config.yaml
d_model: 192
head_dim: 64
norm: "rmsnorm"
positions: "rope"
rope_base: 1480.0
init_std_down: 0.0
schedule: "wsd"
seq_len: 512
MLP neurons of a small language model. Each row is named by its layer, matrix (gate and up: input weights) and neuron, and shows model dimensions 16-143. Each number is 128 + 32 x the weight over its row's rms, rounded and kept within 0 to 255. Numbers have three digits each. A neuron's up and down rows have the sign that makes its largest values positive.
Before each neuron's rows, "fires in" lists the words (lower case) most often at its 100 highest values on Wikipedia text that the model never trained on. A number after a token or word is its count.

fires in: "made" 40, "make" 14, "making" 12, "makes" 9
L2.gate76:142146127066117161124087131108096110170094124112030064122112143152157159112140189160096088104073111149135115150134101189092140087151106061093144101141060117150147112129114110126150101103108162170164139125149140157112152148159163125123074112137100140168149139194185133118136115160106199104168167100161111130112102166115215197096079133100137150170148124108115119126049158087130114115168
L2.up76:115109085171118121116087153164101148141150096153165109119111152115153149100153099132112174135153160117115127133128143120116127128087146149162157130163063132089160125111119117132103095120146171101108087159136147084195053126122115061129127178153179091118103079118157083190195149159102148101110109164149169148193103127081140115181152171074129099091071138100172091110094120073081105097062

fires in: "and" 85, "or" 10
L6.gate374:131081096135137100115155092100152160116144156133076134157105083110138093130078234110099122118077100151098121139094125127101192143143092088175074167115118125133143142094162152118161136105119134116093071138126137147077093123136111166123134111073129134124166125106173077121116165137121171093015133102099101095148195117114094072143172062157104147090136069142099131137131100116129093078155
L6.up374:208116172109076142117089136176167101165164139181079126128159132164114180102094082108078123062139155102107109139130078181153064143109160122111137132170115104165139165066161094122094088167202120167134223120181128084146118120161069137129125122154136128115196141097140174089080105048131128124099105088151148126123155136184113114097134129124102148131149102113166157129099125122085134150152

fires in: "she" 16, "you" 16, "gun" 7, "he" 7, "alloy" 4
L4.gate39:109208123179167149093101153155122082115094082156191145163090124133163171102155113107128131158077141180153125124137103148134195099097111137099106190178081131151098132082161059179076061092099150128117143180124085142115076118133126115103105092151108051091187190129121145166124124174082119165114154141150085119126104113155123173089083141136091168130122144123167127134088177135114148109105
L4.up39:195131125124117251150123142160156105139079127133104209115157066096209139096123128099128125129163141184128093141154107143204086133150121136099087109086099081164127102145141119130125108139100127128127172177133126187172080136140071129173102066156129150146138161160120118122067081124128191187128171111142147130148122100139094121132148120127096161148153176133081170116151162083148163116123

fires in: "to" 56, "from" 12, "into" 4
L6.gate416:117164158142134086140163126160118118133178112157141107118157145139084144161173151133139099119142142129181134151116144102131119102173098152169124111114156128133107097117159108082155160123118099110138086176129178183097121117149149109148127087130181142071116125167127102093066076095099110155040095147099174077096139100091110166160099100114061161153187062165108144125183145139089052106162
L6.up416:136122193134104060094147106117109095099126107105089140083196196131160183118040135147141122140120133139108156145129127117132081130164196173079096157108145098114085145074109092088129123163111169069206120121109110168092114121141082124138114162138135053146148147093156166123113129143179145080130138097141148116073071202179195070135201117171137103114134132140076163138074165138118153084074

fires in: "but" 34, "he" 29, "and" 20, "they" 9, "she" 7
L3.gate102:177147157129121128129119113135077106130132125141123083140174170128111133093152164129075125101135173128182152128133127175177145111063136165105115153125110224105142196145175158107166056131097167142108131149107057113135173229106138165155130085113095075122151149122150093136096166156072166186156124121134119090114101127140147111100118135143135098158184143175177148099141139140127117127127
L3.up102:148145091053157112131122070132112098161128108170132137160075116137108102136062152043139110151116129186147118136177104094142121147129070080171107113108080155171124159128079126148229182115064117135122133147125036155129179116070142130076154137128180105144138137119101118127104100173109111119123174080114117085132154111109106132192143115088179111193136129124111102145106152127114109164123

fires in: "to" 20, "would" 19, "not" 16, "did" 12, "could" 8
L10.gate192:146159118179154083152128070094106141164105164087157129081131154105168194142121148105130146150148148127158198152152109152168112123140148110133041098062136181117124130131145166158154151088112159102196126161130156149102137150130081069179132154155148088094117140193096129115148152125136054139066147110157159160093153162152162161177168156155127123122146038070092176132080150097111118147124
L10.up192:169093159110139087124161109174069134101124113129154071140070185114149187078082135182089149125097103136125115144117126114140111162107101111152107155105163214121112151153152085135174158164091071136099128100143109159083175156135111127116073116067095115160147099085129112175095158123177122098115107124134137173099059107124116154152091084126151136140100119115178095182119103172157145135138

fires in: "to" 35, "northern" 8, "eastern" 7, "and" 7, "of" 6, "maastricht" 5
L4.gate289:134146122131117098119191163097108139144176170152129141135145088190105149145126066121117091105183185134147120141118103149146117089091080096082107111137118133149124157159116162123118129106127117178120145081175097211137080166146164121134163078153153087128150165185162122130107128102136112098079120100157130174090138112147048181095116152187067120165138062175129107177130120127173122127097
L4.up289:151130093122111179095120130124155117115126150103133138128133163082176165125162108184155093117160147150169144153151120174080117096083183146203164131161163130128119136161172151151114117125151146075148101160144131167191095117117093131162169194113146160120164116155145136130106130163133150199054130137063166148094103129087106112151149117076100069131113139161084191182137142165124128088145

fires in: "and" 76, "or" 14
L3.gate220:182168091064135114181168141119106079146150118182147097150129157150134148074150080145141123135144137106171135142138103064179076090053163150124142183098151126128120171106119177149117103107080149115101128123082094070120138115108032139039136149078155121129117104152134142087098183183101116128098125157130097113153140156108103148087093106147101145142157121098078104141097106121116086173152
L3.up220:161091127095169163126145103092132164110189114110159075153160153159098123190102126175125098190143093182125168168177127130131109127085152133196152039112105147169169145093141126137179117158176117132117094151164160112150172106188154080117081171119164043156183123140117120094100122113102159133122188119093097142105099128143143203144129152087142101142101142145154171140080050082124161121141

fires in: "he" 68, "she" 25, "who" 4
L10.gate126:138125154124095099160106094053133140127125120125131074136154093134115123152106216148145179194151115202134181148087190160117092134077123106104099141115054148118108108120126102119127078135125136108137151151189105111075152111089185135124128148101189111125090064119120148115109099097147122093093097117083143127162112103128109155138153168191197118168088081169102143107089158145137165126129
L10.up126:167180103108141130083133101077130130160109101048134105172139139094098104095080115102108190127118080147118160065162117161095101143073112139135130143160092140146146138113151129132155083137162152168151083154080130151075080146141192114116127132157194113127108073166115133106068106152125130122114132141108154125127091069087108162129136144138136096163069131084098170121121102136151172079178

fires in: "to" 32, "not" 21, "would" 12, "will" 6, "did" 5
L10.gate240:178148132141053086167166136109055179118094071165137085173191122141166151124145125093107091112167124114125149103139146179119115157122077181143150166108134134070162124206084173112159167156126189174126093103138160110054088142110126090100124114226132139106166133200130108173068159120102074182092156105168136126164139110164130128157121100099091157123146125107127100178141154108145157146111
L10.up240:099153138138107121066122148167147183071181145097082205126120144131128136163102157156124089130125105096106110089103120126122103109116157123124133086117150141110124115112118118142108156097143141106164116076134164119060169125092142140192070116136164147043142094170142161169174194097080115078145149088125160148152183123130160091114178104125100146158077058138087133162127122097210139162128

fires in: "well" 26, "over" 12, "known" 10, "as" 9, "than" 9, "about" 8
L4.gate141:081082093041154137124104080080140140154177157099147128114151194155153138147088105086121176135147113216112121123135111105109173073132154116172100122118179142134103133133148134184182111088119190093101095071182157139123126142076142143121084160091193074144136139123111118153134144124096128047122094081159136150078192098140172170085051118131090155114080124159108132099126128140147116141127
L4.up141:127190101123149127123116151094080130194143130122122083127174200151144090187082101079134085147131136133102103133118161120136066122152087108135201089085125120145113079137124088197157163157087094161101132103149076114077132185129112160106136102038140132147068164139174115155136089146176098163106103157123124191111141124158138100146115123113171137190169130140120081148117153151195098119176

fires in: "as" 44, "how" 9, "s" 7, "is" 5
L10.gate156:132088109100142126096104118119094135201135174146090102090132166131122114070149119142169107172138097163104133139106136145158072100069169175121142149172153110111078126189166170149107121159128109175142147140088185110103086092120143138123148194107181081115151157140132159087144159156073124124134174089115079125184113074083172211122037080111122129133182174082164080142167126125121126112073
L10.up156:139129119102150145127112079123140209118076135210068079131148144111161083046139142137138144122131126183157108114123128126144125138127140157158095154140101151120085135164191162121178150157135135190107162118084152150142115103181158143123151158112208130128131174125151107136139203101111124165100149062147091070164174110092131183140093119124128104097126158041121095136162193101109155105093

fires in: "of" 36, "on" 12, "to" 7, "in" 5, "founded" 5, "with" 4
L6.gate19:066073168064079095097109096127152129164179110140068119091167076115127139158148164150147148148107133135142156129135170117138145184158164130133132120205160213084197127108076122155128122102135120078183109126120103105123118103137171167076151119175150200169102095197127068126145109081179120112137133098155153153152149104098121149154106123190112107139117150158094121071126160132152110136105
L6.up19:113095156113121097099166171183123156136139140156132113081159173175064130137107134066168156194099165114155164018154143129126119087096186144162092101149144138082126102099095129149180162172117154096179111140133115173121118087159116139113115230160162083122123124155122123161158148179128098124139066096064119154106115147182150143121178106149121107135109169145098184139155101165132130069156

fires in: "him" 44, "he" 10, "themselves" 8, "himself" 7, "them" 5, "again" 4
L2.gate202:112185108120128127127117156163163136094155109192200117077139088133095172145110154129153115161117119133066180096067140195124109125102093110048156163162124184138124107142064099118062172139136113091159111116089130124073117132178189067097135146173099081101179115117117147116141131111093165146146101127084124125119134115189146112130163139139117165118086102032141093186075141115177167112158
L2.up202:128144131126139201117072103162123162131131125129124066132113126120120132119113095180109077127149168200210082116097114102050096129162142132110161099116137153147076095139118111136126186136126162140157119184074140133134111136107099165108121086111137124167122133112113158159106075181147142158108071105083123133128142102166106161109150168198130069108084152176133133126113206137147122144138

fires in: "as" 42, "including" 22, "like" 17, "include" 9, "than" 5
L4.gate40:098117116104116129139151118112073182117127157142190125098185105187147115110192123102121150100130086147070108147150107109112101101161088096142132072122113214108119102155126119115092100102153148167095064133129112098124129121132102167171108178162148168195114174115177072091120141129090094097125116030120132104158203111106110144120059109121104068110105089132117126151100117134169091124134
L4.up40:151104117093083131160133157111080170101106136139125115108143171137128087107153125151098122181090101117114138089127144130103079113204105147114128067086150144084129148194107146115126117167120119094099127133145069199112115095093130063077116152122145116202124163141116158137146138135141123149147082131115094133075112108136144150110128103103163143149138112122104087169126094164157174050251

fires in: "each" 21, "them" 19, "it" 12, "itself" 6, "themselves" 5, "us" 4
L2.gate230:117137139122119073157131190145122133121145074217107077077131112149094164164138111179158086130146132145157086123129155139106119165144107092099108147197199080103123192186124117146146138121060132070173137125078074114149223133133087129144126216168105069128121124110075109118099091119134138117131079101095134083093092103110127130069104168139138133114110129132149118170129117125154121143156
L2.up230:158115128090093205115129158124099160114079142138130037117145127148150134118164152107136103049149136143113092124090088120123131137150119118127105160128162160124079121058104178111107196058054171169071181137120129120125140111105089149104139108127132124088112107082076115111136125131193109123093081179098097148118114132101113103091048108099134118129080175148111160086168105136079129120144

fires in: "or" 53, "those" 7, "rule" 6
L2.gate371:167115086139161178133181134091139118180173093122153124118123102167145098121127172168128055143122150113059137104157111149111125171127098083165142156186119094172153172111156134199131129129168105104061126161143158181161100115110090127174095115146124163157127157091131163124057143127085149135058093105073131128078115102064111123111068147106078146136151080122149117167120124099165150106102
L2.up371:175139107158131183138194132106120121182152086152157159115127079180131110099092166130133103141110162132040120139148104111135150210158091096122119124157113155101144164117155111177138112127160107157054115116146178177144104120117087145184067140154127163117136160088125136172106165156097136120095136066064104119096127131080108093108092141077122147126128092129141132182132083120160128112098

fires in: "he" 100
L3.gate201:100128136131120112119119147106090113134152133169174084135055187141149140089148185137095167093094133161165094101108099128118121106046123091142107152094107094169102114076181133154130116068088137151124113129161148146134145122125156125111086148125145179097150086203155150150129093148120154135151123109166117135101215061154111185165135094167119119163148163099097084091107118117170120110136
L3.up201:136118133088192210131120180139093051137125123102108139123147067107133117128041105177152095128126108169161172089125158123121157163072148088059114137102131173140123089084139159162114115163098137093124098172103104120143105104129141105131110131135171140148056145147177125109154128104116155162121167063100171136116084122051178159190170113176064095124177108170108171147143131163071156094107

fires in: "to" 35, "a" 22, "an" 13, "first" 7, "of" 5
L9.gate385:212173117082119073117108064195135118143152118121166091154055156175120114074081118120089118105177163157095082153153119098083123180141092147188175109151170090137213128185144117096146129116168118174121149088142156147164146169165134138109115073143186147142103144159130109147077149104160180122085105157048111129136127145132150131158080112156099155093133134150110149115115160157169076123133
L9.up385:174191160136118134149105143115164163104203135126154122111122130161096096171117164119162088140080130145091112198097165114136108177103137153105109137148173102139121164185056181090213147112083158103166113129134106164133148150114131161148200118111123088052100150105140152169102114029138111138106098098065191161119097125077087101152120128141155158074164109142091112106188112123140114097102

fires in: "is" 29, "s" 8, "on" 7, "was" 6, "in" 4
L6.gate194:097071135125139109140192131149132116134107125154159090189140152161101121138148147108113041103200085152128146165166134101137153180104133108123114142150149162143073088123162160137128155144130130140084145099151107149098074101163165140079139119108146131135070137119110127135101158103080116128117131110127142091160187129078144113138122097189073112090175174150185089163203114093171140115087
L6.up194:127098135175100126051138150093106095150146134156129157134151162077138129093206125151161112122148118136118150118117124128142110120067148147143071135140090126178128100152171183119135156099119107185165142178109091152151179111137046170115083121086081103120138108129090154108132132122147157097079115136154090142130101092072066156128129106152125119170147151143091103204149132129154100164116

fires in: "made" 38, "make" 8, "can" 8, "no" 6
L3.gate419:049153112111165095090139132168090138190115075129150147136133151108149108105217150147086107139093142112099146112137100184046089153079065110154103065117079134156122151092089117102123128138113173178096149132202107100117143100150079112104057096169109144107113161115105102199124130140139146101125124134167142140135041147137136126171113173115101135163132111101126093121146097130105125194101
L3.up419:116137107133096125105077097185129109122133116122129181121096108128163139107099122128053118095119131119123109168133109165127164176121152130133113116100071140098151162125211106120082139132114151173138183191108143102103094103129208114225129105174165137184080117190112135145124145141106098118115170109186106201147112133150150110156143175165148142106137155145194143110175097102141120148127